Weights of a small transformer language model: width 160, untied embeddings.
MLP neurons of a small language model. Each row is named by its layer, matrix (gate and up: input weights) and neuron, and shows model dimensions 32-127. Each number is 500 + 25 x the weight over its row's rms, rounded and kept within 0 to 999. Numbers have three digits each. A neuron's up and down rows have the sign that makes its largest values positive.
Before each neuron's rows, "fires on" lists the tokens most often at its 100 highest values on Wikipedia text that the model never trained on. A number after a token or word is its count.

fires on: " is" 29, " are" 23, " was" 11, "inal" 7, " been" 6
L2.gate228:448470471512484507467432439467507543496471491504484532466495476539524522527495495484512532482466513472486489473502518504471484498477489526517505494470481498464507539498448519482506492486498521460497512467511485501562456516455497527476493498555519492502471505516494501481494499521528479517
L2.up228:499505475463466520481466469517505479478484476472483546484485470538519497539496530504464498483459471468481520514513518509501489468527522501508486458491503477441450522480445516484508519486501524493503516490514507487508502477498496540479509486519551530453495519516491479493483487499499480474

fires on: "==" 39, "-" 31, " bu" 6, "\n\n" 5, " H" 5
L3.gate44:530502504486483513480551453540499550514507472495503451445511488479418495547501502498485509487519523531540488451528506507488464499483516531489532493497485485507522505506461465508453536459486537535474508477495511500530534514474463466463510478470485522466514528507498485500456476490532484463
L3.up44:483516482485463559520560469556548541530471493525516490478503513493475509490463522486477521468508501463522463500524479486499488516520529508476522463508480472506494482512483495514495585478511523516459492519537493485486511474469519489461540481451518514514509515485464496548490470480516523440

fires on: "\n\n" 48, ".\n\n" 48
L3.gate378:492451467511545472523485520523455457516489514478471502530464518494521482476510500465464498518474538519499523508518457537504453536522522493462455469500507519516528520484492451501497479502470526477491476525526522530465521513480516529446448481508513465500481489497529488477529482503505528497
L3.up378:465496481482535506480508479515453495500530523455452518524527490492548487511484490495535467526459493544456456447551476485511489532501480498501479508514522506507547528488482497471513486475492517487488500533528528499508544520517498488501493490497462456460506506480523505462502530454532499499

fires on: " |" 99
L4.gate301:476478516447517495514465459507520460499475483525485526496489506517552513511462479478522475486504485496504522496526476500478497526464476532522494501522543477448511482505515491521482514465532469520538490526520542506512486483503535557511486509516467454481458495525558511513519506525494478531
L4.up301:469501503458511512513498456493500469521472480528499512528480482482542534489475490484525454482504470506496532504518495518509485514478496523501502475526525490455527503515504509537496519476516467549491507533515521471518509478506539552490483492480474451444474510505538519527503515501525483543

fires on: " im" 45, " ad" 45, " rec" 5, ":" 4
L4.gate207:494522492474562469476465504529529479509469499526466498505452499497523469516458522499474570529504465505508537469491491450469482502485501470483446515505514503520515478520489505480513528468518483440500493509563490502478495558495548501466441520506535492515497475509477509506490532509527502495
L4.up207:569486487529485510520479510478483485472503508483477520522508528506488509494511489473531459518520557486531480534501511512503487491474506554508563531568535541454530518469484476524500495513485474486512468466426503513494514545534498494524556497520501485532527484477475506497462530529489473546

fires on: "==\n\n" 29, "===\n\n" 25, "==\n" 17, " Th" 16, "===\n" 5, ".\n\n" 4
L4.gate7:500491569504472498518475532482511530526496536469489511506502528505485498466484483502507477531523506524521537515490458501492503473459453498540519503527538517519468494489486539516512469481521518518510485519507494504535489460514521541479473511511493500485512500423504509477497504495502473478
L4.up7:487510517482466516458470563479506503554494486517483530520515512500478478481469492535507477522505531498467471518520512540490534500496508485492497499441515498500501493477510526498497485426502511512516467493487456533537485492550490514487478514513500515504522512478521476470533487528531490449

fires on: "v" 19, "h" 19, "b" 19, "oc" 14, "u" 8, "qu" 7
L10.gate227:495507513495538506523493484487497509504499503482513468503514545510467497504487495487493564507539495466455517537481464493526524527496492471500513519568492519516545499463518477528507478484502503493486534510491502515474519501492498482517477494472528483498433493488506433500505480506482510475
L10.up227:502468549501484447457497496531509497552506511504496494490549502503482528500518483517538513532493465518460498509523495517517526531496508527486501516508530484446515504465518506496512505514521439515480504480475488520513494475505471501491470525487519499480520537508472447512458478472519481531

fires on: " off" 32, "iss" 22, " pol" 16, "ff" 15, " serv" 14
L3.gate290:508524526484519481505507506522502495514548467468514535526546467456468460518468473512460509543540491502512502481473446520487482473484491505499476511477495463532555459513485503459513469481529492438473490515477479485482473521492526495478507497538537507539450492544500501539480492544503483513
L3.up290:470507484475480545501482519492466477522509487458480519512491493541503471471482502504524491494483514476514499522492511513520529518527550498510482521503515501455455495476518488522549495496515538529524508490501529467527457483551505523516521468504496541465524506482518538486547523460466546523

fires on: "." 87, ":" 8
L4.gate280:502507452518550466443478445532548519515509483521521510472472509484526486495460552511475457527479463524493497514510527486492470492487520491491497519509469465531495482508493522515498507482482520492544526502519501530479523516461494518469485484475537442493506495526476522466442542474551499498
L4.up280:535502463476505472533503472515483495467526476507525492542487470515506472502487505477560462553495468509512489496524467473482504506474495542493530527532485508523462483520491483462504502480528504477510504477518511502533546534515475506487465462521472521540504464504446545471456538479518485474

fires on: "l" 68, "ol" 19, "op" 9
L10.gate124:505485494503525531515512520504529577529521458547480501515507461471476513467486527526494481517529506492497473484511497473513468486542547486517497457475480506487495501537476501469489493527538505532491533539470488498486495505483528485489524491501524456528481518461489505514457545509525497465
L10.up124:496476531533483506480503493498494492481530485484460517451531505502514473509559472497464542503475492455517486518483454521505524522455470470522519518524463535477494479504456498502503468525512457487489532474523473530509467495501475464514528511520514482494482512519505551518484488490501491498

fires on: "." 46, "ost" 12, ":" 11, "\n\n" 7
L3.gate176:508500508547484514496530461483489512499487491521487481481533483496517545543504502467468488485456505537519479508490494509544511470497503476504498508506547495472479541483416484514495492504495480535518484465465497496516536479499454547486494468475503516482495481470498472466497509477472444513
L3.up176:484485469512461532504500502499475508463500495526439521478518502521515517520492515489465505490437479508473483485492509471504483484507492456531501480476537479460480531471464487489453459483539469537515530466464471513490500482503507569501527479459468527490521517499468455477477510484477480501

fires on: "°" 24, "^" 23, "_" 16, "E" 11, "N" 10, " gr" 10
L3.gate9:498500522535553484524502539476454483460511538522502530520488543507508534465501465468445554508528510480499497486524506538493489515527504476491504531485504501489503503486519499505529540506469472453497506493538492511475486472510562531488526485527480482534535478552537502492550501518494449519
L3.up9:471476526499542507524494507461454473477506517536507517511491553539488545479520481482496527497525503451484493463532509529499488551534519503501543490499497494505500472469521496537534547518459474488490529490512495531490488481532533530476542516539489454502502494537519511501518468506477463528

fires on: "ix" 33, " American" 23, "19" 13, "ian" 10, "merican" 5, "ary" 5
L2.gate201:472452496449494493539533478494483531501516532488498456531487497515498526523495472509506521526490536502485526489527490509465507487476536515527491473485508503457458444524499532521509482489534519475512513500504494526500504507494497514523473494464511496515534556469506540480458522476505488526
L2.up201:483486476451540448555449501513477511511461520520478510541466489470482509491495476483505523530501532497480530483510443530520461494480538490510473535473460490520484512548494500516464487488511508509490522456514514510490472507482521527481465474504490476518470510522505496527481466481524540543

fires on: "al" 38, "h" 31, "th" 7, "ed" 5, "il" 4, "te" 4
L10.gate259:526484528455520498534517480512524466517510505495493495492494532492507528479498487461483497490525463443476492473511470483485483526487486487510514519501526483505498536487497541499538480484522491527486504527548511529474444492489500501485454490500437476530549497477465550432467504489496507481
L10.up259:514487465496448494499506493525490479468490517475508503509513479496490544457457484519479485470512505515483508503470508481556534511472454441515513519519557554476487512536477509485542554480509483499497537459538499465485513467503495487491468480480502506480521485537522516481491490489453467544

fires on: "B" 100
L3.gate308:538473512496533488504503546508509486523503487495484526473467497508508474515483516496483510510515508488483510582512490468496462467508489455485497434482499490500444500480475538513467502530523500475481498510528485517501467470496479475516490478453514512476507471522488499524523507484505473462
L3.up308:520527496486516505459499537474541498529536496479479518439467488504486510472496533537478566496529519500514490479509484451484534507530468499499475486465529481492475507467525466531511514491499539515500496472484503497494487515505495492491520501483557536480499523471493524502520535483478487499

fires on: " are" 74, " is" 22, " were" 4
L4.gate363:485489525505518532489513504546545545515528479496486510514522497533497507495480539459491488482502457532481530537467510472470491486462470547543513521468539485478493506505468517504499524505488446453505478480482522509494510538496517499474487504485530496470532505531455502494491534458543446543
L4.up363:495491517470521510516492530496509487512498482471479525488494519522517513482493528447492490492505487504507501542485478462441471514508478547511503515479488505508488531531497506517474504485505427444500486473511532481527499503442580520494513518516540518487493513520422486526470510476510464501

fires on: "ident" 44, " October" 31, "ember" 17, "uary" 4
L2.gate390:510500506468550520469448450486524502501494504461475527469520507546536527525505456497556537527497490475471479521494471492511513503506501526524496472484551530474493502535504503474498497469520520458501521475517528432507501492504464490551530529518475514475494504490476542532496512542528494518
L2.up390:515521530485534526486447431488538494518473522488469494477491555506540531504494512477497524505530446510452490506515488527494486484499500501482522489473552490440489499525493504518457563499531508479526479499493501457486512487463499475490524497484461490478491525522506534476479522526534454508

fires on: "t" 23, "z" 22, "eb" 20, "ch" 9, "er" 9
L6.gate408:495497519483477517534469501504526460512526496491506525535527504478493517465494506518555487522516503452495477472528508500500520461484525528505493497495523479526493553496523519476539490456486485552524507480528533499482546526493483463429492508502470486496486490498476517453490536490502542473
L6.up408:542512551475520496498515457497515500499540530469523534459512499457494486493523468525505481528496424497528436500478492505492513484476523534491481519449527495527489542499492502487510524512509548505514475488512503502489474509511446511461453526495495520479472517460487508517510498505517477522

fires on: "18" 67, "17" 13, "duc" 9, "16" 5, "19" 4
L3.gate334:478473498517477511501505491498487505516437555470450479437526473501513507523493494506516526441524487522522456505490532536489539515513517501538539524483447508469525535540488527505496509508490534528524505461462503511516472456484486562503495495508527504474496452500515500447514510511507492516
L3.up334:512478463536502511481502508485481496518480544497445472481545481520501478514511492532514500421521484520510479500507528501487556495503506526496522512493471502434539513516453493473501487519489565547520493442462495518514500464511489517525516494501536513460529477468525517509519516528469481506

fires on: "\n" 34, "ub" 23, ".\n\n" 15, ".\n" 7
L3.gate25:461477521554450537492489494474484506504473519492489530476503458486503531505502464500508459491440553526482509479523530514515515487505497499529499501482511534508482545541483498493473497508505506554487504502503570499522497493524485484515467502512494515503513520469513484454539519469491524509
L3.up25:461479510482431468489532484518483449488500501511486498536530495528506493517494486493552486530458504508463489464507489498506536487509466522519529571499456535554466495513493508469515503487500500497477501523471489485510477527470498500548442496529500487530484513499465476480475480481500512531

fires on: "n" 39, "en" 22, "ann" 13, "enn" 7, "ver" 7
L5.gate37:484494478492464464483519524490498518506478460508481519548460474478475488478512498482493493500515457506531499489525489484488453493489532500456531513481513546486471515481482486488490556464534496512462445513479482508500468481517523524533495525520495521516560452520549509528483522541500477467
L5.up37:555483492495514499458482499515444463514464458530507483503493554529522464516482477483473506497473456521527492479455518499471515521481480519535500532468511553535541520475532494518478487455518518471524482504474494502494447497489530538508476455513493470497531463559515517517487491535519530537

fires on: " Sp" 22, "ot" 15, " sp" 9, " Pl" 9, "our" 8, " Con" 7
L5.gate41:466518496501509521503467517518485512507531509545519469500528522514531518532517505524535532537482480545542462490478491482499497520504434518538508526521494512520505501508504502485541568455503498445481498441542523496445512468512493534478488492496498453502500482518507532460503490511517500536
L5.up41:481468487515480524509494498524486515500532473512536444507456494478506570523490526508478509530481510552479510540486531507510462457529478512531521532493533498509531489497517505523534503519499507456496522478510467514496554517507506526517476448504491486540498536502467489532495477513541468532

fires on: "r" 19, " tr" 19, " re" 19, "t" 6, "re" 6, "ro" 6
L11.gate37:522505500486486471520463519511447562502522478508490482472462500492533513516477510464473444487516505475504437474479501500502507525469473528512493486477524499504479511469532479532516495510472471524493523549533505509511468525496502505513497530496522495483506517464541491489502517473486528475
L11.up37:543506473491482467511518490537537497515504497510454497485504473502512469513502486493498548518494493464516476503475520484432503485519552482512514467507507491498487501475548515485556494512483503512517508519514504524486505532495498540531496508496524523458504483499492463517490486481511537465

fires on: " has" 56, " have" 39, " is" 4
L3.gate271:472508482512526505492508508494485495507473504593539509502489498479498498478522511504500510492498542481510554508487488507513520543516505515469472548483475469493512491536539493518509479514485441521495504485521481512505468478504510500505486505567537499545455516541547484588519487551479514524
L3.up271:485518518512477519499566475535485451521477481574505485514502538497529474455529521505485488470502547498497545518516521474492518546493506541495481491498478475451469476537549497494495493509488497507508487501468507546513472493524489475471499500506539493549498493572523473521507511541471506512

fires on: "\n\n" 29, "°" 23, "wo" 14, "ment" 9, " University" 6, "==" 5
L4.gate152:480516509480523497502537477528488519505489537499484470502518499508542515485491530491511489468465476499543541472499489524482473446502509502544511495513482519520533541532457495528449532511491524531512541474480483529540544549507482480474497524482532479457530463468480484515489510517504514496
L4.up152:537502482507508498486549478576506492513448499462520520466491532506473476508533535504477478467499504513501506480475483522490481465520495509518503456500504483525522522526446481540483517507502501523485516515463476513527531554497489457502487499492525535497492497472480483524520488500482486469

fires on: "ign" 26, " be" 18, " is" 10, "wn" 9, " are" 6
L4.gate53:466509513494451485506453481515554551481440480502480534494498455516479515515483469510498503489457510498497448538523493473493496506500512493532524519505492465437488539522497501464504497505523481508490480433479509483489504475467476476477541514506486508470497534503440532493477491492482496470
L4.up53:493510520487550524513500522538529547503475461545446520474489502518481530471494535489493495440467492455515460516464480529465515480493485509548548488478518470521446503504498511512479537507508501506500497464520496481460457496501525514478556521521496500525551496518455520536511462516509480463

fires on: "us" 55, "ank" 14, "en" 8, "ased" 6, "ord" 5, "ran" 4
L5.gate366:479477471503507505534513504479504517523517493503519511482431521472476509488492471466516532561508513512439489498485508482430469502460498516472529514483507533545516547511481470514432539527527492457477503519492493535472515481499525527542511467505496441489492474543520479495477527476514489524
L5.up366:467524471541477516538516503504528513494456462522476461472514469506533525472504484528473471430517536522491470508489511503465501497503489492511547540497461516485493505542517547471520502503493493476513474512510509499512485517496503504506499497506537506452530510510492490501464474494473516520

fires on: "l" 18, "m" 15, "el" 9, "il" 8, "ell" 7, "le" 6
L10.gate56:497516490557506494510527498552513519510500479492525505515490500480494547504479477478485511433531504483505488449512496519515511499489528550534498505478487480497502509500472472506474486475504504539461527480559469502545532500536468485491537508463498459483452522458506511514501537518485500489
L10.up56:485486437526514532507512514489485475481530494503506497455517471488481487500526483485547538492468480476473453513472490497470516530504480500539535493502489529461518511516507526509460493498459433508504491530516460489473533474493460491561517494519479506519458527488482499471526527491500517477

fires on: "t" 21, "it" 11, "et" 9, "f" 6, "om" 6, "p" 6
L11.gate11:480517503454533464483543518531483500488531469539498496501502508474476492467480503490527526450482529484510448476509482474506498458487478495514531478520470511513494474513490511489491505492548494502457496520455477527477476561535508459504472472526520511511471499462516480521489509489500511544
L11.up11:429450517499522485491487564485502488488533516477526533503501548479525502537500512455512524471509481471503524511513531534518483476488504440477502510509493477497495508529476535486473440492543533505542501501506511527501463489475516475498446481483492485479478491508496496515470482464521527517

fires on: "." 72, ";" 15, "," 6
L3.gate96:482521497476510478443479477478501476484533467510541476466501510512516480524498537515499525554491473491505513523480491471450525452491517468527493546478517527547495494494483530495530490482507484482524504505536485491463517544511467491517479502487514468504495516555466524493486489514523532515
L3.up96:501504425495467494527510521498526485497487480523543512506457471512480500501499508474506539497512497511526488535533548501454493506565554505515510522464495503553510506518479540485535466499489513522464521492494505475508489533496529514523498541490509499542452497530424502507506507525487542503

fires on: "19" 45, "15" 18, " Com" 13, "18" 13, "cl" 4, "14" 4
L4.gate354:489468529493460519513528534512507526530477506517466442512510494501524491499454463530495446439483519490519477459514516489505527496515512513485560511516455502481521538478528523510508498507471507520492513476450505492525517506502519506503553475528501472488528456483470480501502491481482481534
L4.up354:464469558494509510536505524484511476535523513506481501531453499509519503513510488516510505500501534519441473527548491510497476470489506503517515481525525515478534535507506532518484469540540491478471480456528542491549534499486513495464484510486475472464503524494472506476476540471571502517

fires on: "hy" 51, " has" 26, " have" 23
L4.gate111:529472557485453491539529509485487509477521506512525525454501471494473500493522493482496483476518496503479490458479489495521533498492484552526522511476508524478500535502494481504500483544520488528526529506459518479510479461535447470512526482538441521500446503498549505493533509540470472510
L4.up111:496545480488497543486545448519511485522476440573527484500447535522528522462521503521510518517529520478516517467515525480537522487483543523496516469500476488477499474528533516488511505492508482508505520512508476469498486532549542490485484478494499477512504531558474497509490516500521501482

fires on: "uring" 50, "\n" 37, ":" 5
L4.gate133:489498519518478506496522479517502494510474541472488479476509477519506558524504479453547467489502510534497507488504470501533479513458473474529515538462468478483517546461521455544451531487482459535491497511468537483497511483544479502474518504504497482466523468492548484478512527464505483515
L4.up133:507489489523493480486498529495467493469547518508492504508536492513474478499501475510511498547517513540479513461539518514469472502489495513530492517517515534522518496507491518480491493519488526518496544489500489463458494479452511516540500504540498482529490538503456476515485518501426498456

fires on: " f" 48, "f" 41, "en" 5
L11.gate86:462496471429494497462530501514489491515494452502531495472479500445473481518505522493467492477510456508547497490534498426487454477489485488439524512520491522489490514499497548534477458497530510517488523514475493529484518455494505488512487510545488547495473487500512505501507496489511493458
L11.up86:498533450485515493543461470462544449481503469499523484501458505518491496500474501479497463495508462477510543493511503540498485492490517475496534497478499478526502561501510529457554460483516556501553511529498493498504555529507477483524505500538460488480529528536531527515475500509488485544

fires on: "^" 23, "{" 23, "°" 18, "ail" 6, "U" 5, " off" 4
L3.gate239:516507547500529516553511510521487491485552545520506533520497536461501475463492497531483497560536500446483475466495485502488459469485469505489503517483501484529548507477528507523491507543511479455523470512492489504521471497514515469511503500473465507531512477543497464472518512503528489512
L3.up239:482491489537496498498523513478442518498518510527510510493482489507475497466532480518481485509511484495499520474528498520529520512501456465497512486488492519518508451521511510533487566514491518508511503529522506539562496464481567486498530488524511483526537476544507521495525459469527497479

fires on: " wh" 33, "h" 32, " Th" 15, " th" 6, "b" 4
L11.gate206:551529563507522493498507487520503481511491504490520463505524508515462500479500503494511501498497486549536491471511478495515497492479468491455467496505515500510501429515528532470498488452471488504482525491448503484503555508508480487464522495486500502492502519469439505518462486485513511485
L11.up206:557500530505465477514483463495542487539461452478514494494521458491466510497496439494547485483454461502473546457516480521512512489495497459495483547532507524468497485475519518489524485515490484514531507510530497519504496488529492501486508487504526542517497502482495512520488528458483471539

fires on: "pr" 26, "t" 15, "." 9, "p" 8, "ary" 6
L10.gate421:487494507472478482515474463513524503498545486514464494478457497496472479514518544556461514482486539457538496507477474491465520493507510496563473522442546488477512496535508529464492483494538497526520471485463483525492512531531520520540449499522495535495468505500474547547494487520531499503
L10.up421:475481501511519544476493526513482524489485503494537475494501459520490541483498546481519488520521507493463520497477483468507470500505491512528528515525462505483485476528523506518489481468513497462486512462462477506522478512497491449548459526527495517496508503542456485486506460555544485539

fires on: "18" 64, "17" 23, "16" 8
L3.gate33:480482487544468525500506511503459509510458532505495506472501488508499518515524452498494448440480505478510493525476517512506540504471494548516513509519508510496503552512505462525501478535488526547504471470497512508498516467491485509480535479528477511507518491500499480461512494483486519508
L3.up33:500497493565458475474522481475476504507465563453486506498496507487503486483495460502514487445500558504493478519504510530494486497469465517518491516478504500481495524555513500511485518545501483508496492476510513512482521472452498480479515516553486508534488487520496484478466491520487486511

fires on: "re" 15, " she" 11, "vel" 9, "on" 7, "ro" 7, "e" 6
L11.gate264:508481510532501476506533470485496464526490489529504537523480504465528461546484502456444511506464517531531510527491499519468495533541477459459462453497480519554475492519524505516520499502502543491502528514519521455507478498531512473498524484525499514480472479533498509426526511512438480504
L11.up264:540517451503480442482523461501525478509466449457492509513463509512508491497484527491457517493511496513479520481499485523497492471521543504484449533529459462500519534488492519500505461506506482466544541517512519511471451509468485480499525440444462516530472508502495476488480513508451498494

fires on: "e" 19, "re" 18, "ition" 15, "p" 5, "," 4
L10.gate278:521517517506539469489482486488509508522496471518510561518490491508541491511508551467516464534508484507476520494512482542488464486518485476456509487538521449486494545488532487515476451525509490544485539427524550460486488499528481486506521501495534492493490513522546524530482500514465513507
L10.up278:474498506496496483497514485492471549514498487501509501487483499535523482484483525448498497485442482502516506515500495491518460505481498482496458512479454474531527509531487480507531462494508548481480504487504494498518439549528469464484532453506472506481454534494489513499529478488513516523

fires on: "al" 19, "at" 12, "ol" 12, "er" 8, "ul" 4
L11.gate92:480478455505537434544539516526452514493495504500501486509494574503490490491483490494508542448497526472510513484542479495501491503500527491556496533487482461454482550470484487499540522479502488471514567496548571500527465517522484485468478521463512510489486528488483531523531521521474510469
L11.up92:470452485475475503455487485505511470498496462480536518474535524476492511461487488517463494513483518467482484497513534550498505512524504515546484503493434486509518483465454492559490479499519502477504499461492516471495500480539480551512469507471508457546524506499476517522527481545510497487

fires on: "V" 34, " are" 20, " have" 15, " has" 12, ".\n\n" 7, "X" 5
L3.gate153:456517504483509475500465449508481529482547451490502525465474466505493495507423494510457495497468504518488534531504545496498525503473545529487430506513520502458504526510474523466474543474522488536509524503507509498530483545498465522495520526485501508507472529469510548518539515502498512506
L3.up153:502540522474490500487505494515479535483532473460524475469470531505474489498480493481529523555508524504470482526482519492468497520498524512504522452505530504508512525494497529461530497504541484485507478495496507496528464528482472457516531483489501480506485558488486505459465511461534534488

fires on: "e" 44, "us" 31, "ank" 9, "ase" 4
L5.gate93:463477519527495489491480509472503506539514522492485464507453517550503505477426504528485492493503512493445505507484447535462472536504485507481543533471449511465469485512477493474469523496490537537480488509498551511511505523509519476492484517512535462439480514477486511483444522492525474508
L5.up93:517546498541533540518518539511467484465447470492474452503536511517518528523506493500513501496480506524496482496462489472506507466506494527494541504503513506528571539531473488502488477479495450516566510481514507528504497511489497502468529474479527511484525453469527464480466497438459492535

fires on: " off" 26, "ud" 18, "ff" 11, "ub" 10, "v" 10, "ev" 5
L6.gate271:497525449504526452479508543525541529481515508439471493489518460522501464488504524499518480506511505474491506525449498497469464492506475503502489580525537474526487563508467480503524457520523525504510515485493497497500511492544510520508538530492513522498527518504506494496476476536493481531
L6.up271:497516508494511527483519479485499507488442547549470501539544460479546459508506497502533482540496480493500473520529473499498580558511517525480510550519500498483541492493462485530504488478482523509492543479473512480519495510483489518477495509475532491487485540482510535507505486494493503436

fires on: " American" 30, "oot" 25, "ily" 20, "ian" 8, "anc" 4
L3.gate255:506498459483500471560527568486515540471508541522486472533521534506526536526495507489515504521484484509496507514498516475499529498463517501477508515509478546524518474540490483541460521504482502515507506531470515498510516475531516497521496488477499497523530475505518528561503464482491477544
L3.up255:472470471469515504554524581483480500494494539520494466543508545498531510532495496489495472534504494495531520503504500515490524493503547538499517528503510503516525498543492471544485488493521492514531503498495540499545515484550500485514477463468508489495515470474505526556501451445489509546

fires on: " re" 34, " m" 24, "'" 12, " tr" 5, " ad" 4
L11.gate210:527533480489468480546471523535541527469513525546462479510494438486504505519494465494457471495476520501506476505463535486473512481523525472519494511437525520516505485495485487492480486550461493519453475521496490482491506480488497485466497480494519507477490529494508480495457511467566502529
L11.up210:521519509461495446531512479516462485470503513514481511445480487516506475485475467447493517510511494503529492534487533446464516484490482487504510473492486505526491534478503524514490529446481498522503537493466475546505497479473506495586546484546485506467510525480434481470477458508529515510

fires on: "ain" 18, "any" 17, "rom" 14, "uring" 12, "h" 12, " by" 9
L6.gate299:534469514483497472478486485453499532447539454452492490536463477495536537492495532507495526477537413482517531547508478502473527499527533476487484530491532488503533530490476508525480518492524524488512516502533507476463520510481496512504543514526489529507531486527486525538468464489502455466
L6.up299:540509536473494511534493513511510530512473529533471516546493495468469486474518450505535522477517471526508472496519467536484510488516515497534524497505547558496500521538479480517454541526480535543490468465473515498497528520500467489433519510510480487513521508513530473518520534523532468532

fires on: " Nov" 31, " Dec" 31, " October" 30
L3.gate184:512499536481496501493466485466505501487491476471544472486483471514474500481526499504487531473550512485480478500528465527554558475514515529533496494491521558512497514514534479462502506505491482520493516448493533469471504481505507540539518504500488545526487504475514525517507475493450508521
L3.up184:502516511517521527478481504505504507492507497501491499486527496516521512456520514478495537508510503528463493468545440535561528493496512526550547511489532541519487525532511528526485509521466465492511509476507519444460473483513536516526513531471506484531477499475500510532468484503469539528

fires on: ";" 55, ")" 11, ":" 11, "-" 8, ")," 6, "." 4
L5.gate391:533544442508510482485541505538520516487505502478500493480466509423510515528517520484508466511485522520483492525507521463461504517503473563502515490494523574533506534520476495500473484485510505461478516465500497509485513506478505496480495502480510472550477449497436506483504518507507522496
L5.up391:529561490528499499520519490498510467468460496463510491499484500476450459538506521487480472530501496500532508516513557494510492487475486513478478508512506533551514486510478493461499484443507512484501496486503492536495528547462465469489501468492485500516472447516456505516498492498530500476

fires on: "ar" 43, "un" 11, "or" 8, " pl" 5, " for" 5
L11.gate36:518507512456453508500482471485482490473496471515543503485517480523455482495521544482506488504492463518519534496522504479444491499485532502516472532483520477473497489466521489531498539495478498437460507470521506463519491482445483467559539519503541502473489536512496462501545487489501498477
L11.up36:475551480470512515511483503462519494527505489504497484558490495483473478522519453532501480488514450517496514494533484510525522556510509483498491521507475472512580545531488531487451497495500535506544481489476468499505503503521482495457480513483467499475488505496507508468516527517544530499

fires on: "iv" 29, " Dec" 15, "oot" 13, " Nov" 8, "ook" 7, "ason" 5
L2.gate61:495515512527447518498521497511513508489477519484502422523520491508509529473535519536518467467518503481498480475509490486510581450475503552503536493509500503542494518489512472523529517499503513515512523465458514484489519487543497507539492492523487505510472537481531487491473522454480538539
L2.up61:495529488514458503511526500501528527495468483478499422507481522487517508494555511554524487470521543483515492481493486486492546479473509540513539502512512488531498524481525508496509520526504499462510508471448533494511502539554485499527591476498474540517498520453543518484469485481501515526

fires on: "18" 33, "16" 22, "17" 16, "05" 11, "06" 11
L3.gate128:465477504499460512493495537495491530527434548496464477447466522532521504481545469512498509458473528491508493542520516515471530481495508540506514448525547473472454492519485526489518517493510522580480472462493509515522504474465481521525476488531486510509500475429461511464503497490508534490
L3.up128:485480494477462497486508524481515546512471529482481489464471541539512472512557505510513496453501495496493494540507513484471502460492477499510533478519549494466451494540475528502500512504547528548489491464481502486493494517466477538500495505481487505504470478446478503489501526465518507507

fires on: ".\n\n" 17, "act" 16, " has" 11, "\n\n" 9, " with" 8, "ain" 7
L3.gate177:581500534493485515507505539482489505457552543468532520492545529468458504503524483506512484527538505475514511496456471484522517509483470506470510506500492516501484437506515507493514466520510473452497509536469501460503503473520467482523514486495505508517531467495497489499464504477522496522
L3.up177:460526538528446513484494460523499483501526489498500488500479514518516559503507524567500513522499491481457509460501475498529516491534493522471543489508500489552546496472498500492540499464523450512504479500476496504511518519519532508503559536538511521461517501506503556503474539499503528484

fires on: ".\n\n" 59, " f" 26, " |\n\n" 5
L4.gate309:500485492493562518536498505498489461510463486473481479524436503493540506483468432477464513518477506481504494507508531546466514486509492517511495483510475506551507490513464438492494508517482537532495505495546503481486493532499513500494547507503497439485482480490515509518523496481486470511
L4.up309:506467507433487482496453481486491486538526489472483502516490481488534500489510474468508477533460511544497521467507499515470525485472479492539489504478506496466488478505466507524511492468505487513485515495524506486443504482474499493475483557490487449544518529478515490439530509492497499493

fires on: "ock" 30, "way" 28, "ics" 25, "ick" 10, "form" 6
L3.gate194:498521487475506466506472465502521503485480466509464550427472479521538476469520501472488527501505519470492465472480473470475490541497502482531503470510497510492524500484519540493525495491468484494495499473527521503497470502487535482545520537514492444537493548536426470517460474528459482463
L3.up194:531472462492532469498503503528503475486441506520521467522478478506530497517502519488525537520498492512490498441428470507510490486460537496499478520516481474513490472492505504475524538538480522525502483527476535505530505533469490481473499539517504534513520484547481485507493491517502519485

fires on: " University" 29, "B" 24, " Br" 22, "H" 16
L3.gate394:535524494489543500481515514504496480489504509524457532501524497503523492515506524477495490531516497526469478522480478518448508481507474512506491515467499513529530474472501518517518490501488502478504497506482530492522436545516444484539514511409504510448456535560457467485486497471541469541
L3.up394:504532483483519510466480524498495510508521495506486476498474493512501532481500522463480498521508479551492484504503445513491513474515464492497514469451533519494514517468490518546528481516515543501524504479520537459458475554542473505499519511393512505473469529514514484462504506478525490549

fires on: "\n" 41, "-" 37, " |\n" 9, " |" 7, ")\n" 6
L4.gate43:453468505481469502522429467510472485489455474471465508491499472517512532491473516498502485483489530496474512547500465481539509503505520482513505488476538513461502490528494492517471521461486474513504517473458530494541489476491508522532494532488471521488447506485549453523523487511468493489
L4.up43:493521492475521463479478472503517480481464472506464492525517489533540512522514527482523531454489470507472495522537480509496482476524520482483498483455510488507541497494510511500490517480499480467492539501507515476516524510493490495480514542479482489492442484508504463564504448533507484493